Weights of a small transformer language model.
Architecture: RMSNorm before each block, no biases in attention or MLP, untied embeddings.
Training: a variant of Muon for these matrices, 343M tokens, 5231 steps.
MLP neurons of a small language model. Each row is named by its layer, matrix (gate and up: input weights) and neuron, and shows model dimensions 112-239. Each number is 50 + 12 x the weight over its row's rms, rounded and kept within 0 to 99. A neuron's up and down rows have the sign that makes its largest values positive.
After each neuron's rows, "fires in" lists the words (lower case) most often at its 100 highest values on Wikipedia text that the model never trained on. A number after a token or word is its count.

L6.gate564:40 56 43 55 42 34 27 55 48 68 56 58 59 27 49 28 34 54 58 35 61 60 48 70 65 45 61 60 65 61 60 44 41 41 58 46 52 55 58 58 53 36 37 60 58 39 47 63 46 66 38 51 33 45 47 61 68 52 40 19 48 31 21 35 57 47 37 59 42 65 52 50 44 51 54 40 63 64 38 59 63 46 31 43 36 57 38 31 58 57 48 15 20 45 58 73 38 56 50 55 61 49 34 71 44 55 47 52 26 49 43 51 65 43 24 58 44 60 51 31 67 43 38 61 29 56 62 45
L6.up564:54 72 48 50 52 57 33 63 43 59 65 61 52 52 41 48 58 52 66 47 70 48 51 43 31 46 78 62 57 75 66 60 46 41 56 46 61 48 17 48 52 59 63 59 78 55 62 57 52 56 39 49 34 50 27 47 43 54 61 33 53 27 36 60 45 54 56 56 52 32 43 53 38 66 37 58 48 47 44 61 20 67 37 40 45 39 59 50 58 59 53 27 41 38 82 35 41 40 50 39 52 54 44 45 51 66 36 56 58 56 64 57 60 54 37 50 56 20 50 31 45 29 44 67 42 51 42 59
fires in: "the" 99

L7.gate700:50 41 34 56 48 59 41 65 47 52 46 56 53 56 61 46 49 48 67 52 46 40 48 47 70 43 64 51 53 60 61 63 26 45 67 40 57 48 41 45 50 44 30 35 58 64 30 64 25 59 62 55 59 41 38 54 59 76 43 52 52 52 54 12 74 50 46 33 77 51 56 41 41 49 41 44 41 65 50 54 58 65 49 37 53 38 58 42 43 51 44 40 45 39 24 63 43 50 46 41 73 16 45 52 54 65 76 80 67 54 51 61 47 52 42 52 37 26 54 54 52 39 32 27 35 45 54 63
L7.up700:49 44 25 48 46 63 50 36 38 36 50 49 47 55 37 53 45 51 54 51 29 49 49 52 44 49 33 59 49 59 45 62 57 46 26 54 37 38 40 61 37 52 27 68 51 59 32 46 31 62 59 44 44 78 38 59 54 73 46 43 42 39 51 42 69 35 46 52 40 63 36 59 50 49 46 58 55 62 45 74 44 57 51 71 65 63 74 49 55 26 40 47 42 64 36 61 54 33 48 34 46 66 48 36 62 64 22 54 46 59 73 43 65 66 42 37 54 46 81 60 52 38 33 54 57 57 48 68
fires in: "the" 33, "and" 14, "no" 7, "higher" 4, "or" 4, "a" 4

L6.gate189:40 62 26 57 52 49 44 71 66 48 32 44 28 39 62 63 37 47 57 34 27 44 37 40 48 51 43 56 45 57 52 63 40 64 63 46 58 61 41 61 55 70 41 56 61 43 55 57 70 71 50 48 50 37 60 45 51 70 35 40 52 37 44 39 43 68 36 55 62 57 61 65 69 42 39 51 41 62 51 61 41 55 57 24 40 36 44 57 31 51 61 28 57 49 52 58 55 57 42 41 38 60 48 62 54 50 78 45 30 66 40 48 47 61 33 50 59 34 39 38 59 49 26 59 48 53 42 57
L6.up189:59 26 46 63 61 44 55 40 41 43 27 64 46 52 42 44 45 59 55 51 42 34 61 46 21 52 36 66 47 58 57 61 49 46 41 46 76 43 51 37 60 67 52 34 39 35 29 58 55 67 54 37 56 22 45 16 42 47 42 48 15 62 46 30 71 37 40 49 55 29 48 29 32 37 45 54 49 38 50 68 63 66 75 54 52 63 59 76 51 57 32 35 54 53 47 37 46 64 47 32 66 48 52 55 54 58 47 33 56 41 53 58 39 65 77 57 35 52 59 58 42 50 46 46 47 31 62 67
fires in: "the" 19, "of" 13, "at" 12, "in" 8

L7.gate272:55 42 41 64 57 60 32 36 41 45 47 48 29 43 73 61 38 58 19 55 40 41 50 42 65 53 47 57 57 54 48 42 52 38 63 44 64 41 52 64 47 49 48 46 50 53 49 60 54 52 49 43 58 45 62 39 30 57 65 29 58 59 53 43 38 63 31 63 38 30 59 51 51 48 59 39 39 35 57 42 55 56 46 45 66 50 54 69 15 66 49 65 63 49 64 32 39 62 63 54 35 72 49 50 74 41 27 52 54 48 54 44 56 41 27 51 81 62 42 46 61 61 50 35 57 64 56 59
L7.up272:48 62 34 39 44 46 34 60 38 48 41 76 66 30 35 43 58 55 43 40 31 58 72 47 51 54 36 57 52 48 24 38 46 71 44 54 43 47 43 54 52 59 59 52 53 62 49 56 55 32 48 52 59 50 58 82 67 60 53 71 44 49 40 35 50 61 51 61 34 47 64 54 88 65 59 52 62 53 31 52 40 74 52 17 40 30 38 66 27 41 42 67 47 48 34 43 64 70 51 40 68 37 54 62 54 49 32 49 51 37 48 53 46 50 61 59 41 50 63 28 30 56 32 34 51 55 38 36
fires in: "was" 61, "were" 18, "been" 7, "be" 4

L3.gate28:51 38 47 56 75 50 44 63 41 55 59 55 46 46 56 48 58 39 46 30 49 47 43 36 53 72 41 61 65 38 62 72 44 63 38 68 58 62 46 45 65 31 57 64 46 60 43 51 78 49 38 42 57 53 44 33 45 29 45 57 37 69 38 73 57 70 53 49 50 62 65 50 67 35 35 48 44 45 46 43 51 52 36 52 38 74 68 53 56 53 26 57 73 55 57 57 26 41 51 68 40 78 89 61 53 58 49 46 58 33 58 49 51 48 36 20 46 43 62 58 36 31 63 32 30 73 42 53
L3.up28:71 38 55 55 45 82 74 37 56 51 42 58 59 31 51 48 69 36 51 25 45 62 65 51 34 61 47 54 50 42 60 56 45 61 57 45 35 50 42 50 75 61 57 58 39 53 51 27 44 67 52 62 43 58 51 38 24 46 59 61 52 27 39 36 55 55 65 46 33 73 56 50 51 61 55 30 40 29 54 47 43 39 58 50 50 46 67 42 60 41 55 73 42 53 27 71 50 50 54 36 46 51 46 49 57 53 39 57 39 29 42 61 60 51 56 74 41 61 30 28 34 36 66 43 58 45 53 40
fires in: "be" 27, "was" 13, "is" 12, "when" 4

L7.gate275:31 48 49 55 41 42 61 46 52 22 71 60 64 33 60 43 61 30 74 63 68 55 34 50 44 41 68 50 32 75 47 42 41 92 44 27 59 69 58 48 48 62 67 54 51 50 52 51 56 53 56 65 39 36 27 40 75 40 29 50 58 57 64 48 45 55 53 53 41 46 58 54 50 59 32 33 61 52 50 31 57 36 36 54 44 54 46 41 32 49 43 33 44 48 52 45 33 49 38 51 53 64 38 49 46 46 46 59 49 55 34 49 45 53 40 20 41 63 30 64 38 56 33 67 59 53 26 54
L7.up275:29 47 55 49 52 40 42 50 58 71 17 72 35 38 45 53 50 42 44 29 31 76 60 58 48 44 39 51 61 44 37 48 66 67 53 60 58 49 45 47 63 35 30 40 32 44 42 46 71 62 31 80 50 51 49 64 34 46 45 47 66 59 48 54 42 71 47 66 42 53 57 57 50 51 48 30 39 54 34 48 76 52 54 57 51 25 63 62 28 53 55 61 70 40 31 49 58 52 39 49 48 46 51 58 56 37 50 57 54 43 59 58 69 41 64 50 58 47 59 37 62 14 30 39 51 64 49 44
fires in: "would" 24, "are" 10, "have" 7, "a" 6, "can" 5

L6.gate373:54 60 63 45 56 25 39 54 61 50 42 56 64 48 40 67 73 81 49 39 46 41 52 52 62 48 59 54 43 48 35 38 43 28 58 60 41 55 45 57 47 58 59 66 39 40 38 42 48 47 68 33 41 49 43 32 67 62 44 46 26 55 40 49 39 60 54 34 71 61 41 57 49 55 44 61 64 55 36 45 59 55 51 58 33 67 20 42 53 45 30 62 50 48 38 53 64 24 61 51 29 55 57 34 52 26 71 22 51 62 60 55 47 41 42 63 62 67 32 41 47 40 38 49 52 70 55 61
L6.up373:52 70 38 56 48 36 43 58 33 30 47 68 31 43 49 58 54 59 33 45 58 52 58 56 45 49 45 21 44 61 49 45 63 39 91 57 47 36 29 55 50 40 62 50 46 44 70 14 53 56 47 40 45 72 74 36 74 56 45 58 65 56 56 65 49 56 53 67 35 62 35 61 38 73 57 65 55 65 49 54 53 62 49 51 36 50 71 58 45 43 52 48 49 48 47 51 32 63 56 50 36 76 59 36 42 42 53 38 39 63 57 56 43 54 41 42 51 52 48 26 28 49 36 39 39 47 65 23
fires in: "in" 23, "during" 13, "the" 12, "late" 10, "to" 5, "of" 5

L3.gate496:43 32 37 51 35 50 43 41 57 45 49 38 48 32 42 48 46 71 59 60 58 43 68 60 38 55 59 57 68 50 60 33 71 62 49 49 65 57 48 87 55 38 49 61 49 28 60 61 47 48 69 63 47 42 32 36 53 53 39 48 62 37 57 62 46 63 46 49 46 57 60 59 63 55 40 37 31 45 56 55 71 48 53 48 50 50 60 52 57 42 45 47 62 53 36 45 52 54 49 69 38 62 63 43 32 45 77 29 55 35 40 34 69 54 51 42 56 53 57 26 32 41 45 39 43 39 33 75
L3.up496:67 48 34 53 24 41 49 50 50 48 40 34 35 49 36 52 52 44 46 54 60 44 50 28 16 45 41 52 47 51 77 53 61 49 44 51 62 59 41 63 47 40 48 46 56 65 57 62 38 48 34 58 43 44 64 54 35 60 48 30 46 60 43 35 28 70 75 39 55 61 46 61 44 54 53 50 34 73 32 24 74 23 49 59 54 46 86 46 32 69 30 29 49 43 41 30 37 56 44 40 54 67 63 60 53 48 76 47 54 47 45 47 13 33 60 53 51 42 62 39 53 56 41 49 31 42 40 55
fires in: "of" 45, "are" 24, "were" 18

L6.gate333:37 43 32 58 54 30 45 45 39 37 47 56 71 42 51 49 39 49 67 35 40 52 45 56 60 46 38 55 69 56 63 60 64 44 53 56 75 60 49 43 56 41 53 38 43 64 64 50 43 61 39 41 70 68 42 49 39 60 39 25 46 54 36 49 51 70 36 40 46 54 63 44 44 67 48 57 38 51 41 47 37 47 64 52 30 63 51 41 26 38 45 45 51 51 34 46 30 46 59 46 62 45 43 49 67 66 52 45 57 53 43 58 61 46 63 60 55 47 49 34 39 58 57 61 63 47 57 56
L6.up333:35 66 47 46 58 34 42 66 73 52 36 49 58 44 75 54 53 58 56 36 60 58 61 60 48 58 23 43 62 52 30 59 62 55 65 50 50 39 30 37 54 27 45 44 54 66 26 39 49 55 48 52 61 79 56 39 66 66 75 45 35 36 40 83 49 44 37 59 55 47 42 33 49 50 40 42 51 63 61 54 53 70 47 61 40 57 75 47 59 46 62 38 31 47 57 41 32 50 50 48 51 37 60 59 44 49 49 46 55 52 58 71 56 34 41 35 55 40 52 65 41 61 64 64 57 47 55 47
fires in: "the" 90

L7.gate686:44 58 47 67 53 29 51 69 64 52 17 49 46 45 44 38 52 26 63 61 38 67 29 36 58 52 61 69 65 52 43 66 47 59 42 44 38 52 39 40 31 34 65 38 59 60 49 44 44 48 50 44 60 58 43 52 69 52 48 73 42 50 52 56 23 50 37 69 54 16 51 55 71 54 32 39 46 56 53 46 51 60 41 68 39 31 52 90 51 43 72 47 63 45 45 39 49 53 59 62 48 40 31 54 46 68 53 69 63 63 54 56 63 55 57 48 49 73 35 64 48 58 44 64 43 52 57 41
L7.up686:46 59 47 68 28 41 43 53 57 43 32 35 42 51 42 48 46 28 57 63 43 65 62 42 59 50 81 78 43 39 46 56 53 40 45 47 67 35 48 63 42 62 69 49 36 51 48 51 40 46 51 51 36 53 68 56 67 57 43 51 46 49 47 40 29 45 28 67 33 38 55 55 58 48 52 44 60 41 38 49 41 48 45 31 36 40 65 74 54 33 77 51 62 21 31 42 41 51 50 71 69 59 27 55 40 42 54 54 48 52 68 62 37 43 49 39 47 62 50 59 40 70 36 68 32 66 51 45
fires in: "to" 39, "would" 26, "could" 9, "can" 7, "will" 4

L7.gate408:45 53 36 53 30 48 39 53 46 46 61 41 56 36 58 35 59 50 75 60 54 55 33 36 36 48 49 49 45 42 46 37 45 62 40 63 50 66 56 58 64 36 49 46 46 57 44 56 50 53 46 42 49 50 35 49 77 52 40 76 68 49 49 57 37 63 35 67 28 44 36 69 29 40 62 51 43 31 52 49 54 64 40 46 32 52 53 52 63 63 36 47 56 30 58 19 56 36 40 51 70 68 43 44 48 43 75 55 57 53 58 50 53 40 57 33 42 37 49 31 45 58 54 54 33 52 44 36
L7.up408:57 58 45 51 52 33 71 51 63 64 76 53 32 47 68 54 48 56 46 19 27 37 43 46 62 41 65 53 36 42 74 66 40 57 26 64 54 80 42 60 46 14 51 64 55 41 26 52 45 26 54 44 59 55 56 72 52 54 50 54 36 70 68 57 52 43 46 50 30 57 48 57 55 59 36 40 55 22 61 35 55 39 49 54 42 48 54 61 53 46 68 67 48 32 46 37 34 45 57 45 51 33 59 59 44 47 38 40 62 63 46 52 60 49 49 46 44 48 32 36 62 48 31 54 70 48 44 49
fires in: "would" 24, "to" 16, "could" 10, "and" 10, "is" 4, "did" 4

L7.gate40:46 83 63 62 60 38 32 69 46 56 51 43 51 57 38 46 35 56 69 48 42 55 47 51 61 43 65 47 46 59 44 51 58 39 46 49 60 36 58 61 42 22 39 65 42 45 48 40 36 46 37 33 66 64 46 55 53 39 39 21 31 41 32 46 59 59 58 47 42 37 67 61 65 32 51 35 35 46 61 56 70 53 32 45 37 52 27 27 57 60 46 42 51 41 24 59 65 46 37 62 60 64 61 52 33 32 55 34 77 69 67 28 54 44 38 67 62 55 52 62 52 68 56 36 48 49 53 39
L7.up40:45 56 40 55 62 47 68 48 45 46 43 32 53 48 54 29 40 28 51 37 36 68 47 42 71 64 53 35 47 55 43 54 38 51 30 48 69 40 47 58 57 44 49 55 46 39 46 50 25 39 47 50 40 47 39 42 54 41 70 51 39 42 45 54 65 35 22 56 57 70 45 54 58 54 34 62 63 43 53 41 58 41 54 41 27 54 39 51 55 70 61 45 56 61 64 44 51 52 68 49 73 43 47 37 68 40 50 35 56 49 38 82 54 54 67 38 65 61 42 45 32 59 51 43 52 67 53 47
fires in: "the" 70, "theodore" 4